config.toml
num_hidden_layers = 13
hidden_size = 256
num_attention_heads = 4
num_key_value_heads = 4
head_dim = 64
intermediate_size = 768
vocab_size = 885
hidden_act = "silu"
norm = "layernorm"
norm_place = "pre"
norm_eps = 1e-05
positions = "learned+rope"
rope_theta = 10000.0
rope_fraction = 0.25
qk_norm = false
attn_scale = 0.125
bias = "all"
tie_word_embeddings = false
parallel_block = true
init = "normal"
init_std_qkv = 0.0256
init_std_o = 0.0
init_std_up = 0.0256
init_std_down = 0.0
optimizer = "muon_variant"
learning_rate = 0.00161
lr_mult_o = 2.0
lr_head = 0.0052
max_grad_norm = 1.0
warmup_steps = 200
schedule = "cos"
final_lr_fraction = 0.1
batch_tokens = 32768
max_seq_len = 512
doc_mask = true
train_tokens = 176700000
max_steps = 5393
dataset = "wikipedia_en"
MLP neurons of a small language model. Each row is named by its layer, matrix (up: input weights; down: output weights) and neuron, and shows model dimensions 16-111. Each number is 128 + 32 x the weight over its row's rms, rounded and kept within 0 to 255. Numbers have three digits each.
A block is one neuron, or neurons of one layer that tend to fire together. After each block is what it responds to, as a language model described it from the Wikipedia text at the highest values.

L6.up35:083126079139073159138175104101112096130091163099140129093148083130154154140084197173124126142136081092133123113143140153173116131185145083171123137066144113133044176090158161142127059143143141132136154075016153151143106146101088178109145129130115131132190108165106118135183111158198048165
L6.down35:129108135107153083039104079219084162126136124144097120156152080113141156085112072100137162153117088127153105139099115136149143068089076180142144139080133182125185181146128132121145139147105115104135121102166167091079082147123132113084169069090164116107128147110179127101170156118107171101
Description: Short word-internal pieces, above all "al", that split common words oddly, as in he|al|th, Basketb|al|l, we|al|th, Gyn|ec|ology.

L5.up10:091111099105184117194139126161154060158148160135125116084057062121159114115079108128108130123087176168115123112103105126166182143119176110142110171157118110078184155160195090092115160135121096169159119129098142144180084113123094138123124112130164158102161106141191115166108119130166078154
L5.down10:093149101110157162108100153166137195151144109112136143092195144133145144053148072116105196127187104109135087174156182163187157111125120172133123105155169139182165129125137107157184135141136121123080155088115129172133132125056132103125122112124074128148122117153133083117079079156159138109
L5.up297:120138111120112090138135180122202089060107097108109086163105148140145155093109102154098150143141126083138089139070059114118099188167076094180143066109103086135138119108179118117139094134170120113187110079082128100130130126188144109132053159180134135191159111128125115080150110185155114086
L5.down297:091165163089117115085116114136123169149194167117146131086166143140122106213145097124126138174113114108179114129106144103047135134159131136092134139129109171122119163133169173143106096083091141077219142061100142121137114159120070139095195109106142071144167085098164151191167174063060105153
L5.up741:164168185146086125192149156087104125119095149159113077075130153082111157122111104140102162153134101133125158090089144134167173172104119120156172133113162174127097155142103118164101156183139130150157180136157164094129091127075141147115139110117110172053149119094117130111096150093175146069
L5.down741:147135043154198120047112174115105112117145113097151159126112109177080130100139109122127134135178110080149119103157105189122076134179138221066116131106127124102106103119131143096130121091133149119097163089186092150125142102076101141043123081112113109150130148086114113120145105108094089199
L5.up743:113086096148171156183199112120135113140114141116156124151169109113087155134125048144121120163113161145132119123158096110132095199127135108077102130137120172117130136158138131125102113146226138120091108171088100149181109144131102108144058187089128134167145135176104201046057111122153088140
L5.down743:137134128086089102123118112135106158125119102141076075106145140143121079085134080095126151071162076125132089195133145125152204117167131087130153100149095110060191120173084129112143126109146165108174147109189189105128143149119073126166213126134124155064134121140176114119138147102102137063
Description: Word-internal pieces, mostly "al" after an initial H/h or M inside names and words, such as H-al-l, h-al-f, Mesh-al, M-it-chell.

L6.up588:119175155110141139113102109126127135187098224121170120112150169086100145118073102129165163132088104114108149127148112115117111129089135146116098163089101212132177121199171092103132110116201152162105143104115138108067086085119138163126113085181117180102145097170154111137201141103091094131
L6.down588:143103115150115119124123078069112128107143063088093128092081160137106176113127137162124098100165085173116097121172154145157123139173110086128140107116124054181129113119115129074165133117164137189110161079142155154185138106085076164124187163131129128126200104133117133126145137151104140170
Description: Dash pieces inside markdown table separator rows (|---|--) and single-letter or short fragments splitting mid-word in names and words, e.g. Ninten-d-o, Ch-i-efs, fir-st.

L6.up24:157188171110113135129127089097103154137129127123134155125112111136104068062195113132144153124094121129124216162127096146055123134088165131099101124111118129117140140174150087125191051094127142134176126155183087131117169080172152090173100068183105160100124105146087160079071142102159123088
L6.down24:111167147106134083090084128072158157161126118147199195155165102090122157159136087152099111154182169135145103137149136161104168113169116128115138148083131100151125163133088164097060137127147143093086097136088129128075092137163112114107122131167108108090116048144133156129119064131138163129
Description: Final word-piece completing a common verb split mid-word, mostly past-tense or -ing endings, as in mad|e, spen|d|ing, too|k, work|ed.

L4.up134:076134154140074159149099144141137124115066119192181123113144029124104111135123117102161070155131133130129151103138070194187157102115141067111091107085145091197079174120153114159088149130153118112120140083133174081072154092119130138122116184116095111199212111139114098118128152187118155120
L4.down134:119141197102140082136201094135111143107146102118072135135126097158178183121100155168167098148079179148123124144104138134188114139141092173077140128101093118140180118138145109153175114118173138155109134122151135156084131117143154136144121091092137137126138116115101121173103094105130135177
L4.up585:098119113170109136168193159165175147096099063144128115158111062130115122177140178120102119109095121128153188168191138092092146182148165100145086098162141154139138135099150164057112173107209188186101130119137124147119130089173090136118183125130129137096124144129143145130167125096172160091
L4.down585:141123155111049141164103113110165077155096181073180165206106097105119181172099168109169122138143112181106071089168138115134120120095087125110166149130116087132135076129202124073182093162106103122078140169134126093178148079156134075143096072134131076189117125163138086132140160132126050100
L4.up675:115119156175108115124106146108134115151157090125178115226109130142151135121137125184087120116074214119121095124130132089104170143090102140155121167141129185131105103194115050164184107149117126109163128151137122172158129134137109129148054122135124091084096143142080160173087217114111142139
L4.down675:114112132134124198062162156107147108091139187127145121090145148113063150096082040123107149138130129149104117096148154128151108102121122165116149118168138134173126104106131133060057118130147116091174124134113046145128133126113131144127120153119105151137131109168120155114074113096150136117
L4.up707:122181165159117118112149127117203159097111156094134164142088090143150107093120130122128170112118113134127075147130143184102120120157139106137078087158163100109191157085144100113176133103154118120144157177098143074147070095076051177090174122096108131092092126202109136129164165130127137146
L4.down707:066177123124126060118124139149124079141117101116104119161138110133104130169122134137100125165127104099178123087160133135104121129113137134116126139137075106114136125147062113145137134158081127157135088133198123124145140155125135094142158120195125127097096119143092162136127090146110137117
Description: Dashes in markdown table separator rows (|---|) and short middle pieces of unusually split words, such as G-o-od, mat-c-hes, ha-v-ing.

L4.up87:147137164105137134154127137069148074102113119188090098145078117114118147139181138125180206125165112102121092115132164154175089056113090132166076065202132149113134100104164093112071159152113068156120103090163112154154108110152116116126062084159160091153123171100154132088129116185161112189
L4.down87:121093174151139092169087134146110125157104089120140129161134106049125178195105129138146102130135186146168160170105128161116127110189130175195064121101156174152104115136115156179168123118178098096119112112149120098146120110177080148095090116123146110153086112134182090055121155097117153158
L4.up211:143067109093099147142131153150106108120180160151096110112094141116116085161090168178151153149100120113103145226125163133129105112132235180102134158117055116079142122083147154148081140068095087126191074117129171143157154115110120122091142088163102111094100195106135147137160139142134140104
L4.down211:152151103157145143122151074137118131131146145097140163142086125172102156147064103090103078106089116145142136062164113126129157038193099106148129119171173093183133142103191146189143127140141083111133069083126117090169102164132133109124134211134188168085151152127178168094093133160161149108
L4.up260:126126117055139169088148095092084109194114135095117181124100177120147131081118119102129153035146094161121141101085178124128091134122121159184091112157115108166111131159127138110186171104125141129185074145108140086117060112130101145121162126077088115122117113144121135063079185134158115112
L4.down260:088143128112099190144155144153175115088037126165168139128130121182118135129165138127105133142177097104098131171145126130120035147104133109163067185098149193113097101134158169100129112190186156164110163107092085148073125151196125123142166116136117136091104176158172116111121087145188162146
L4.up681:155099139121127139155143166170160105115095106101155177108097161114103137144123175109150142121116107123104079139135144111122125122150172141170079106175138112117124068158082109137082114206114134159124092118052165158198120133131131094136038115134090098090157194142044111168153074096095063163
L4.down681:145105176103109088116153126138109129112142128138108162104146129053095067092106121136179087102132158151126148152130120089200120149104145123143089089127068159155100086177117112181076139083075157110101220167142153137101080157097137130131111166149191168168133148130107091063137159103108077090
Description: Interior word pieces, above all "em" after M/m/t/c inside member, membrane, September, December, memorial; also "o" in Top, "nd" in under.

L5.up257:098133162172101120092198123093127174165135134100108079123163162141176163155085122181154171168171133145150120113091105173133167177076187127053133098191130101129118141167207148073140152122156178149158093075122139162123109080143119106172124135068133085140085166124128106138146112127129083158
L5.down257:210137139132129150086120069044131131140156141110087089157159162135136159148170137184177139082104153185119162115152152164113075144141142120149153112046091113086110095137147131146116109135164135181121082136144096116166110075172045141120139163187177127130136098106143129141158138034138103115
L5.up340:188088160134089122179150090146152130116084112113105113156079177136154117087113201121055112162132162088114111116051160146082143107102096123109100102156165129155126127162170114197105119070140174076155142114124127155179110174102126118172097116121154108091166108152110120095138133164159091091
L5.down340:156168114180127085097084099084175187132129150138093133120127146141121140123098132166117082129124085118151160136154092148119152133076200103065148069076088102141186151092172150157149194187100120077119141138116126169159106125170144100130123128126126182146108140155077065127158132100181147172
L5.up521:124146136173151146187167118149102141142202135126144100112137092150085042097116195112136157133051149141170133099122112219155127123147078099057143104122099126129139132135128120070173156074120100119104112128111139108181136161153119081138101135156161124085132139112121164096170149130053126108
L5.down521:178106171117075199125138149100102086142108140132090123155131189118155124183103157150073070134138136096144125145129106097101187130105139149117107144161073089100137116061127120117161134159142109105158093161179108122114137105106147133174116099092132128151117043172083108113102173116100144154
L5.up719:108104116102128087160112067121112109173052150125116102142107148171141138110177107115082135175124141141143097107117062170147101156109130123073087173095122099095098191113165101134131082077106163070113149127176126128060117116105168133140101118112105102143119123167096147114119147106094077116
L5.down719:096093111170092106173130152094151149113095138161163134140158132145123169123150127109064105119068099140129102145160114155109064152131173130072095158065069150118111164115132153093147156173112113110102136148137136098179114122155101121086140170105161068099191133074141176151168132136167174113
Description: Single letters or short pieces completing a word already begun, mostly "n" after "a" (a-n, a-nnounced, A-nthony), also to-mb, m-ore, Cr-ystal.

L6.up506:124186140137133110116114164130134109194154134120080108191117122130112103088106138061162133131145122170105136203124090159116122136183092132118105148092105204068176149130096093146124159132153129151109055097187141155162140094161120129134087137123175164189116095141099204141169159152131106096
L6.down506:077156076139113103157174123094133095142106115043120163185136101076112146083139137178131141156136123151052111102080115079136119149113132132100116096090132113166132088111096079121161128156166137183113101124174096136113152129135101187145092196086150170081154122139163127129130082164135112069
Description: Final subword piece that completes a split function word or modal, above all "d" in could, also has, can, not, more.

L5.up93:112173155168101150138111145166149121094158176122142128119141094121148071133051082098101152161158073164095126123150147074149132100164138156109106100058128128116188122116075106074153134131158073165077090147141102100105159126067129134166118107141135096091117122161143103114117134121136156072
L5.down93:164200156111149109162167086087143059177130128139150138122186141101089188102107102160123131094120150107129121118169130094098146113200138155119141138142102123140198092102179083127158071076177094169112169135122126113186156111150099122111152099151115130087156132072138127129084104128095073109
L5.up122:091126067153086097136172096198097147153142131086152142205069176116099113111137110149143140187153165158149172047137157172121109094087129166102131191136136112159074122098155092138150149099105053142112128115033128100120102137120163134222100201135154123108159099113090115157114154143175118090
L5.down122:104166149157114128089046175100096129193103134152159149144086062081123135130112102160145128118133127085143120106137088102143108135137058124151125059159154087189166116114103154118111118137127146190156077162194119149068164102134118095130084078139080159057141092114139107142150195137101121127
L5.up144:149146137130123153121125108072215125152079185091118152163098168128127167138092116149154184144118114150158143146117118111144092105136041119141108125067146114152118188102171132134171115121126106145131127159176188068148136136133119133182149099116076058040140063161164135107154098147160121128
L5.down144:089145136091152155089156141147141145165078154109091113076152083101090095174078097115114086092097079130139131158118139144122126084130166127131135118102133134133107082154118138127206128148143136150121174124072166129100174075109077072134130135139100138083104110117098141127101140186100150124
L5.up241:098121111166116147153130138113071082113115141055132115139150103133100128080136099153157160128128118149097102137186128168112120122159109107145114156137120109128128113129189111167066170170134126128127109109142127127146104137142128089084160137112045174129148133150076149092083122125108092103
L5.down241:138122164130161108132122102102108135122118105118118112111183124127070148128108127155122171135108114095095075112188131124123154151190075158119141144122102147141198155149145132127105079116138094103146155175148111171093177090114139102098129173178129092091140111073107143157099092139173152094
Description: Mainly the "--" inside markdown table separator rows like |---|---|; also "on" and mid-word pieces in odd splits, like on|ly, h|ow|ever, s|o|ftware.

L4.up66:111154081190113165132210128126137127130157116176059176173115166064121133165115094145164113190146101104119169062151101117109135130126117186100135091100132131084160137151128128152106118116098081093155143171072134148109134076145119173126073135152109163125111115157130148124139149157168154117
L4.down66:182122113106126149076049101180166126137114117161217128138119169142084128116194195129089159100180171153115161165095097137085120151110119083128145158063114145153176068127100134134125137176093164116149067149155166147149072146116151086125125134113149134144168101194109183121086119143050119118
L4.up564:176106123083079158151137156140155093164086124112090103145096132131119165143105168137128182117085125098144178148182096159096158101170120142111127163046149120089109161052163106144101128128147139150061181116116134143183153130096142151071105132164095095120061116120149119146098112183077158118
L4.down564:132144127098174105061141096130077141158086136108127192094171100131145117128150124099136118158122092101088111141091153100113076116071142114151130115106139176150109154128129136122105175100181129051195127135129112131097114163095115117148168183137134093079074130197133121134117094113243177114
L4.up596:118145117148177121157139124147107080181129186138130106112105151151105132156157124102112114174107165092110125113073135102099128168126136131147083136097178118106154129169133131136118109134158149115130082113131135104178122142110152159172067099174167081080180093201139161101070149084140111152
L4.down596:132170150060125123029139174135177129144179151109133163078122133118132133179124113090149146116092183153123135122142082116102160137123108082115169132165095097104101097104097128070095119085137154148111133088142130144158118144192123128171120084103133114122155163110159092133050077148125144143
L4.up682:119135154042118160153160151115178136098046170163146095104140158131149094113145135192097122135110119179123191088182101141153142145145095169134129097158161113102155133124138118153100116143101093148118102151183117128151149169098167183128080167121083157182129125125156148117065151137077131082
L4.down682:098100159108158113125096126159110109159149127146167210037058123153121124184089190084097101138167127135119101124114104102110104110133138048088155105170155146108145107135092104118131121131161174170143153082125107158113110091142145071131141122155140146123172099093084120136140135135184145152
Description: Word pieces that continue a word split oddly, e.g. the+ir, Ale+x+ander, H+ar+tt, hel+d, somewhe+re, often after "the" or a capital "H".

L4.up133:150090120125107130110074135134115106202094143165127103194144140182127103134148176167108076141105156167092153151112160099097112053175191106143107109072111158128153173149246145155167046108174115148091117121084128173110165131134164088142094132166157111161132156108116054134161134080155133112
L4.down133:110129141160110109167134171121093121111099125117093128171157097100108124111165152097138155095193088058101151116120144152102188123118174058155095139121151076101140137102056096139131206118135142073110111105146130102125149133130219152073124135133092095146191079139115255185083092123145096099
L4.up271:109154169111081094148088102095163104117116176136112069115127135160147129097091164134154158106086139104139076125124108115140207098152111170168116131155151167143172150144125116162111112130144175089170155127088204178111154171156133124140156154164077148113122141160148107134117106174132098128
L4.down271:131122164089143120054099170108157133139149153163053125139149058111131167162153158115108113144125163078070117127094105107140160112194139158198148081071123153113117131171077153120137127172175200138059129140133120090122116181116104105091090138139137120123156074143139140103084091057072129134
L4.up695:091131117127123119073117108136121108144118149113115123117119068177157110101093134143199120143092094145167160129158152213150182124168101114070138130176182189101118130144192074145147143064146122089137139178110121179157126123129107116156103122137145101149081170138140148115147140188135140158
L4.down695:164122176100145140097131126144122131119146112173096112156164167091093119124129126121149115165117124094116115171030113097135059177092195104155164149099144163118117145171137103195056113119163148115081085108159119190132074175126142107137160048233119131121143115108113169081109160081129119136
L4.up751:141170130125119127179073096134074090100110076104164138169103143135057148129072083119139155148148147148109146104128119126164127094156194121118072101132131172098099140086148137120177166151175135115089117179135114165172151082209112139134140068178183093142121139149147117075091113135150125123
L4.down751:199136088074115144151157200144089136154125082085051097145129088145158082159145091100112108163159165147116177156143094111140140150152107121171081118159121103122118195095133129156063111121176145119148092146071160154098102124152110155082150131190133118120093119147080110093105140130121123160
Description: Word-final letters split off as separate tokens mid-word, mostly a silent "e" after v, i, k, t, as in movi-e, shav-e, revi-e-ws, Snak-e.

L6.up247:157083138112026154072176142158118179156129084070142121181118093180129118137166100087087141139131141127108068093089118163130153159102125115085150204108117140114111043119140096090111140109150100128123113175102103117079153099103139105144141132056121158129113168105087126143107166157116073141
L6.down247:135149148067180117071123123123098043110120117099193143118160163139119169122105112121167156132117119091100153105109128109091131110141135088171113132108125065140186211143159146155128119192115142132163109158162096137101072134112205102146059123160164119176151131154132147088138113113063121085
Description: Final pieces of words that link or open a new clause, e.g. becaus-e, althoug-h, b-ut, explain-ed, reveal-ing, and after a comma.

L4.up524:113138090170100119139080087193165111101126113216150106106086134179121094132070127197147165141169138135090110094127131114121041149024063160110101128085125212068138173134198058146133087085094118144121147138121107178109121117205109106108123121106119167103177096113165146161040187109104144164
L4.down524:138110153066052137147106173113152056155143083113088093155146139126089073105116146114081103154121090166161135121133142085126119103113145134082182081192134154102078113125219148103156172062166141147100149160089119172108094069124157111130125109103097142142157137120149094077090160136144104114
L4.up598:088147150102147094134151119112094125107112133100087137070142065169132138107185171101118128138162130152109121148087107194059139142139135116147088136175153138088151139121156136161148177106085127093075135135108087095144164108154125141126156132137172199094120144122081163122155179123081123077
L4.down598:178125168157074097115132119046120149159117123126115038089185135132161121071121097146206157098142141139169141135146067151122132144118083109106149091100133093122141165105076134128107089142190165115119081132185088100170181127139202129108116113154149138118118126095120096124166127156125141147
L4.up644:141036170145129061095134091177096141121096152070109134124155154216136117101120163108094143176168102198084142117084101079112148157118160165123121128104204155105154110119164114146123165121108125115183097160090063116119112130178052099091117196135135108111130131107125159090133118099112183129
L4.down644:136165194129091147199146125115088153128087119155072134164101071097158080115118136075132100079083113145165119145171165175111118090116103159103149156107147161138106140159102113163151122158061077186111169134064107137111129111152145096120153110094131140158089156143162138129073128080084149111
L4.up679:122113161121164084127135132178156128117143168149112116128117140142093109079178143103150209143145146166135089183192130158069163139100090055086158108130128107094082151074103042135142125130151109172100145149160164182106117128170106132146154101086129128137126107128133185096116121084077091074
L4.down679:147103152142072113125122120150071139111085090136134143170124136181119114139154111143136148098133136046162124147121088200159166125198162185165130218094157167130172149097149124141154120136141117133116121100170087117179140101111090161099125105088168141150134131110151121170166105183128163166
Description: Conjunctions starting a new clause after a comma, mostly the "ut" of a split "but", also "and", "when", "with", "as well as"; sometimes mid-word or digit pieces.

L4.up93:111106194105129113106062177109083105115149164115102145125165088110126130140088149127157073176091169106097114138108077102174202170115128176081195118095101072124182144131156092114070114092137155129155092118111127149166121099181090108085138111104125162065094154181132120141130049092137158180
L4.down93:151134139116126107143096091177126090172119124164109159115186117095111132016113119094144145112165170095157155140073144102091211101151111240111105141106120069182193150120083144105096109158232111079134115125127163135084177131115144126128239136120174103089125097162153164093149076113174153177
L4.up152:144131185137128174090116141060104105093175129196127141077123074120145136160082094110102143182101152137101100110167125114095106064116138149134115127068099156155195157162093104191103199153114075119160113065157167185124172162105080073124128158217115149118126203123148115134111150154073117139
L4.down152:079130158177092122138117109166058141143104176102107152149140143106090078120108152144104145126125147140112116129165168134180163141170087086094160120052096130124137087140111082073146118152135179137158137112133141107074160096125113148139165158105171119177128111093128186149115112135104113083
L4.up224:185138079150141088095157112124148123162144103144143101141137142122101109132117062104092158164118122145114169098147122065141095142180193143140116179140111122149081141174144188156147155116102119142132107105144131140093127176129107135095056092128140120133128111111125124180046141192107074163
L4.down224:132132176167152112158104161161130118099131158099114080106171150115113124056125116094082133145170135126109066170102137167144098103168136169180114118105118100102113174133136129120100105154092155138161132105206178110123146145147220131096173176110116120122141154111051186100078101112164167105
L4.up515:140151099157138130116093113127140092158119138203083118122145111117125133212111090181097208120154140138110140147161151119175148142131127128159179103130083165105107094180108133102114126100130119166070152097105158191166164076115122136099105165142092131174093154184117133176117079138176136156
L4.down515:144102106110107129114118075074112157097153161137143108119137129050129135138098085085170074104163116196093144133164155101125128111137165118079088175080167139100089167108190148146139180177116107122137156104107104114107137088123123087131132057126096050091154141106145112076120150120103142113
Description: Word-internal subword pieces in common words split oddly into several tokens, such as the "us" in beca-us-e, "on" in sec-on-d, "ur" in D-ur-ing or c-ur-rent.

L4.up59:121117152105185128145137119179149096155110130184201165207094154153086077143116141101066100107130117179102111101102111147163119126105078158087137137130123089140136123155108072119127106137140126070134132127086140138112156140105169139070183092125160101058171126163148098158146152136136137108
L4.down59:152159093123091129164124115099086142153125183101138111067110154167160180100113132133093120144093099126111120137151131142148101174118180161115117077092137147134115156184150162080167157152166216140119128168110109119126065102174041139085071154146106117128119134109114143095150082124103069213
L4.up70:066136091120161146104072097169133135173062139159229088085075203143122101157127155125125151046137119140162146133142124121109137149032132177128139149121144095092132138081098098151154128141088071133111116148148102183175122163107197122129140168138123126105119138078188104155109154169094155096
L4.down70:130125143099105134104109243142114099144165179091119142174091077106141123147121080095128107128145160135112145183124043153165129132177127139118112113148091167149158115214185160119095065132113139118040116166070088102107143085122077172119111139144114109114119150178125143140132080074156099131
L4.up377:168089088178151168099138079145134144188194145115147169184135093087119146152119163093090099154109124115059170134133132116095153159084152065194087111109147118116106145127043111121158094135144142116107122091106151124132086164165095075135098129164117068079116092192103103191079114137140132126
L4.down377:140111127100112134134127126111158136092131119150103098150144141099074097140142132134043140096183098104120138105117065156145152120124135101114135186125121148111097127114167078143128156213167129172113170078177115129143157131173166145121129109124105169189108159098136106127119106157167193104
L4.up766:108152117100139146102124148144152125140084110125130106153109129128101121138137125133115127107146131070146175133121121095152164136102123192105097105097104174129093117126117092131071067155148130144181116135144132116137170123155164094111160149131146125107148159119144132113096032079160105119
L4.down766:132072153103143155142106150095084092185124161148164144070170140113102121154100111116137102146111163191144121096119163105150110062086166164149161113213121072132162147077108088122179169115106146081134131157144126133129069128127095119126120127123120084108145064180099137129130157102095079097
Description: Interior fragments of common words broken into odd pieces, chiefly "er" in "were" split as w+er+e; also it+s, whe+n, J+un+e, w+el+l.

L6.up357:150111166145150156131118126102141107167154156177120122106171189121136116156204215092166137117123166103168103127091107134134141153143157087121119151153121149183122091136122150110100137123142081150119107091114084081171062121166086091127066128182177092113147139123179129119098119111154141095
L6.down357:192143113180116130096147144116120157102104118115180137154128142124155094166120170182090124161139113148202120121183150136131125127118161077082119085112060111155178135130110144125118128160104095107164172116133107105150121120129083175190091112043130134174129108153133177043124105147191132084
Description: Mid-word fragments in oddly split words, mostly "n" after a/A (a-n-cient, A-n-tarctic, a-n-yone, a-n introduction), also var-n-ished, sup-er-vised.

L5.up131:097094105143184103109081063075111119076154134103109156123118073102168177134126123144143136190106090170129152142151026189201126135123122063140129166072138100126094144086157090161092094112164146161093130150126110141102164049159152096174158136144160107134158121140212125100143132151094105085
L5.down131:129145151166049090187115141170099195135137087151119116140150137161097150107084161053166127173133128165180141162119122135141114192103089122106163099143062103115112095097141172093154174148116072069058100155146170205132131140092048101094113108115080158170115091132119131081122104152131152147
L5.up293:150147132109073146136089156119086175112189168105091134179117142096100108131156104112193168151129137135098146098113122114144149111171130165096092160188151156119174066157193113096114106102138086103091102151119079136096111105136113165125119132103169087102102157217126138109147105176197140159
L5.down293:149150098077181120151163111139109119155087077062143085173104121077171129092132138126143174083088122186120166109133123169088145125105137126087138157102140124172166143124094155179203111112108132167211155159165156167111124130134199047165139093139136114079104014141100137084105155137071088116
L5.up646:119145154119079141111097093113173156069138105136123098201145115139161130163113114139119181143144187145098106122109111149075083107132154147136145201158138122110119096149084121143181121090110144130117144112107112110122108130134076079135109096079143110130145159208105195194122157105095109094
L5.down646:141149089135170098085216149195081096155116064097151151104157050075101081115145092044136101145143147136117101161113204140110159154136129119126125120127125158083089163127199069166080148148150092114116123140101173056136151119152183108129111086072083127115137089052153088071112113101161150117
L5.up673:141136075082179118123083072096136073133085201160080100172140173108135086164112074113163111103113124135097157137078105116127142123097151186163102110140106126159122092167151152211165152129114108106109109074118104111090171166126122163145131128121141110183152164174141127082137164121167114142
L5.down673:170138156114123144122135141133114139108106153091121131103186073170121090131187100095106181096117159210108161138112137103133063100124080198103114163145147135136134156147066079142167095169173096148127106172109080112115134116115105111088099164124102130113155118104139090109102094127081087137
Description: Short word-piece tokens that finish a word split into fragments, above all the final e of have (hav-e), also gav-e, fac-e, improv-ing, Proc-es-s.

L5.up56:122125145067123145143112152068118152062131094138146154142083172173158118124167119061141162171142132048095134095087125137116153151167176109118175125116182159077163175141157168116117087146110128114150156119084053162124136134197078142145094137141106182072096172123174144097068104189138082139
L5.down56:122123126157141115100112070145192165059111160130123166064131160130174081130074142138130126172176107149125075095101094126128101126160105126149071127115087192099118158126119112172162113062182126137104158092144154054162137138155152134141109146160162174155125153131185131128113105166081103120
L5.up121:106077134082143107148078121141184132117135124085122089107109111112100122107116122146068157187117111090173055123112072081090112177202086156091156137089143110144054164113149142107145133102094101130189188129122102104148098111103132165087141117171127136147110162187126118182078128190169149141
L5.down121:106124141111128077126150165134188155068111118134114126090121134106106130130157189095132093142089094090109128106145173157109122139139145151106045164131125139084133117132133109132117153108148163141108176110083140098143127159127143098113103081104131168167135080140082070137131116186095178180
L5.up437:133148129165095136103122194086151162140115163139109141146118167103148102166188182179135105114160164130144098115099158150171215117118212113028189160120117175103173152094176105130102123129108136141116143099122103154158168144144117105134083157130060089110133145133169085116156116118122122171
L5.down437:101116080098131107168138154172115130153098136137091140202122143086161127122124124088149130107130122112204186105094148149067055120158151143115195101109120117099122212127126095120148088095132167150145187119099131116087108138134102121078082085141150125102140138153127042071162165146105114098
L5.up594:146168173148133111131122143107121123126105137137104130145048154091136070096108181139122138121138115103090157119089173156094092141172117197137102123196160123089105223123120092081153152144153174167093173110100112124138097051138132136101159094177113172055092113141149135096151160097158123158
L5.down594:101115087144102117166147093131164130108116129161136105162144158144168118180079078165145123112135087175161106155150161121168115177164124082112164112064166166123137092150210171148118101103094106108161129101135125185149165172126102085115132121127146101207155141149122143120131112098117169112
Description: Short middle-of-word fragments, mostly vowel-led like em, am, o, at, inside split words and names: f-em-ale, mov-em-ent, dop-am-ine.

L5.up17:086112157154097110113124076168097181126039088119184131128130092188138167130089151109180098214197143125104097085150079144146128114138144087152132089095140095099104105115152097109108064145167143081182151170101165127127113134211142107096115133087169116110184102125177122097101163124130173131
L5.down17:133132226152114121057135083136095143089117109093094060181100121148083138100091104101110074165091123058195111080091147135128119043112098109120131113106166078098173202128158135141149124173146139159086180164117143118059173124078155117147093158071154155148114177130091128145115132141173095153
L5.up18:084149117165105112129106118147063137174043098131096133174122132205063119115122202137062172172168110129189084085126108123078076139153124113090127149129173180108188116145143181068165126116124134195145129144132119141127159180208133095147172190151131140134203148084139113118142107196132088112
L5.down18:127124153129132110097139040136096142142130182142151070117103088138169116076167133081193117139099171114222123119107103156067160107143119129098097122093137123117120117131094178156143156135115136229049143099137087120138125130136141062148165111110123121102106199115123187131141111135140125105
L5.up394:110152167140152139090218117155122116131117039163109115112144067129173117140087110123069133131114132117121188157153091077099084111194101110099122162174145135148092106137105185182140126140124084162141119146124141175233093167165110137148125158173166124164137200151116123107107114095099139099
L5.down394:108080082122130103145105144142089144136083055107141171126158183113099101085134120098162123095104164120107069117193121155111087146153107140166167145088101121129131144138153126191181122135165134180061101113153103177132143132148137118105137123114125138149069136095109123084094137132109119183
L5.up682:117133171135171107070104125132131105153104105134118164121128104187136118110167142145184141158127116123176044109123149097087118142112103149130121145152117145078178102145135079147129099097137103147170115180148102155137072071185163195099185137100186155139064172130095131160156146095160126098
L5.down682:114115168141129124083120123131103173135095124148117111152109102092164137079109078180122135079159137077135111128181097140106122107088149111086180122110182105118122137142137186068198164159111206144162146115129126100133182055157131125141131142093143175158077096158076161143124122138138100133
Description: Completing pieces of words split into fragments, chiefly "ut" finishing "but" after a comma, also "while", "which", "that", "bacteriologist", "character".

L6.up450:141157116137087150151124164156165144076133118124101116136090097087149075154153084083085159142113088114081167056115138131045120139130121083103140150105123120085143155122145122119146077149169148109194131127166106119108138124188139085176111123199164130159123150110233115118124135193119131083
L6.down450:184169133186099100108080099128125103130134076118122130069100158131207108178143173138124173174135144086179121135158182172170117168092126116130139141136143113079114125113115151124124145131135108146127135077103138113156075092108113115078170098150109161168117137182094118167096134082159149122
Description: Short word pieces inside a word split into several tokens, often names and common words, such as proble-m-s, h-ig-hly, howe-v-er, Cole-m-an.

L5.up204:113168151134104139160110118195123171071078109133104094146147162150101110076144075124120101128098113163106128168105219095139152100138174089114077162148126091055161165102098084124129129123160138118099099134155129178137121167101120203143152149139129090067175163106160130105093102150174108127
L5.down204:093163079164124128151146120122127112098125152110179150131156141121111148124145190147144144132106045099198095121123169117133121141155140059102171110137094100057138100170089145092103109142092117131121083157173064122104122126125123161120185088136165122160094116124100181152133107158206149110
L5.up338:172137197131179086086123133163136102107096113107171106117131124224124066151051080084118099118115163109163124099109180115150114142120111119091081133111134163083149184123127068090077140098102133074137038144170153119152103128088114184153165212191100182162185159168146134140103113152166200166
L5.down338:133163133114150126159142100135121140184111165106142109111141117128122127070191142165090137143119151065202208124151107112160101095103117081134111141037108099092147079106123101137105149117084126158107153135152084143073111120150109130133156137146029155169138160130148150145163153212108123079
L5.up575:133098143093113118133094079209125160149063109107149197100117096149139109100164116156173172120144151091109130129123157149084119144169143166177088131128124125145136147149105171119115135065131133180079134104108119132054073127128171119120139136144142096141103151140092111047068197192186126153
L5.down575:129122136088132133157102101134130085064125109112129134118086165064116143134123140140142092172110144163163155145103145088132136114102056120077133109161067072117125121102187111117182121170130167095137133113140175116105115107160099124179073080151143133097101089152154189140116157094145139179
L5.up623:109095158142180129112095125130151156105125192094097171127128134084171127166119157155148089120125172144163141099085121121148198128141160075067118170162135101192115127146145156153138118175128105185100167146134187172187169117059119157134114143098113124093068152120135054126109104146101143148
L5.down623:166164130174139097120119076104084083111144069179108125089150127111121095139123106054126209139135132064122102131122103112129139140152155180102175150090174182132076140125173147125129123169108145163104097101125119091092086129115091103084159144171091139148096189092129148114119100127158087107
Description: Short word-piece tokens inside words split into fragments, strongest in movement words like mov-ing, mot-ion, sw-im-ming, also sec-on-d.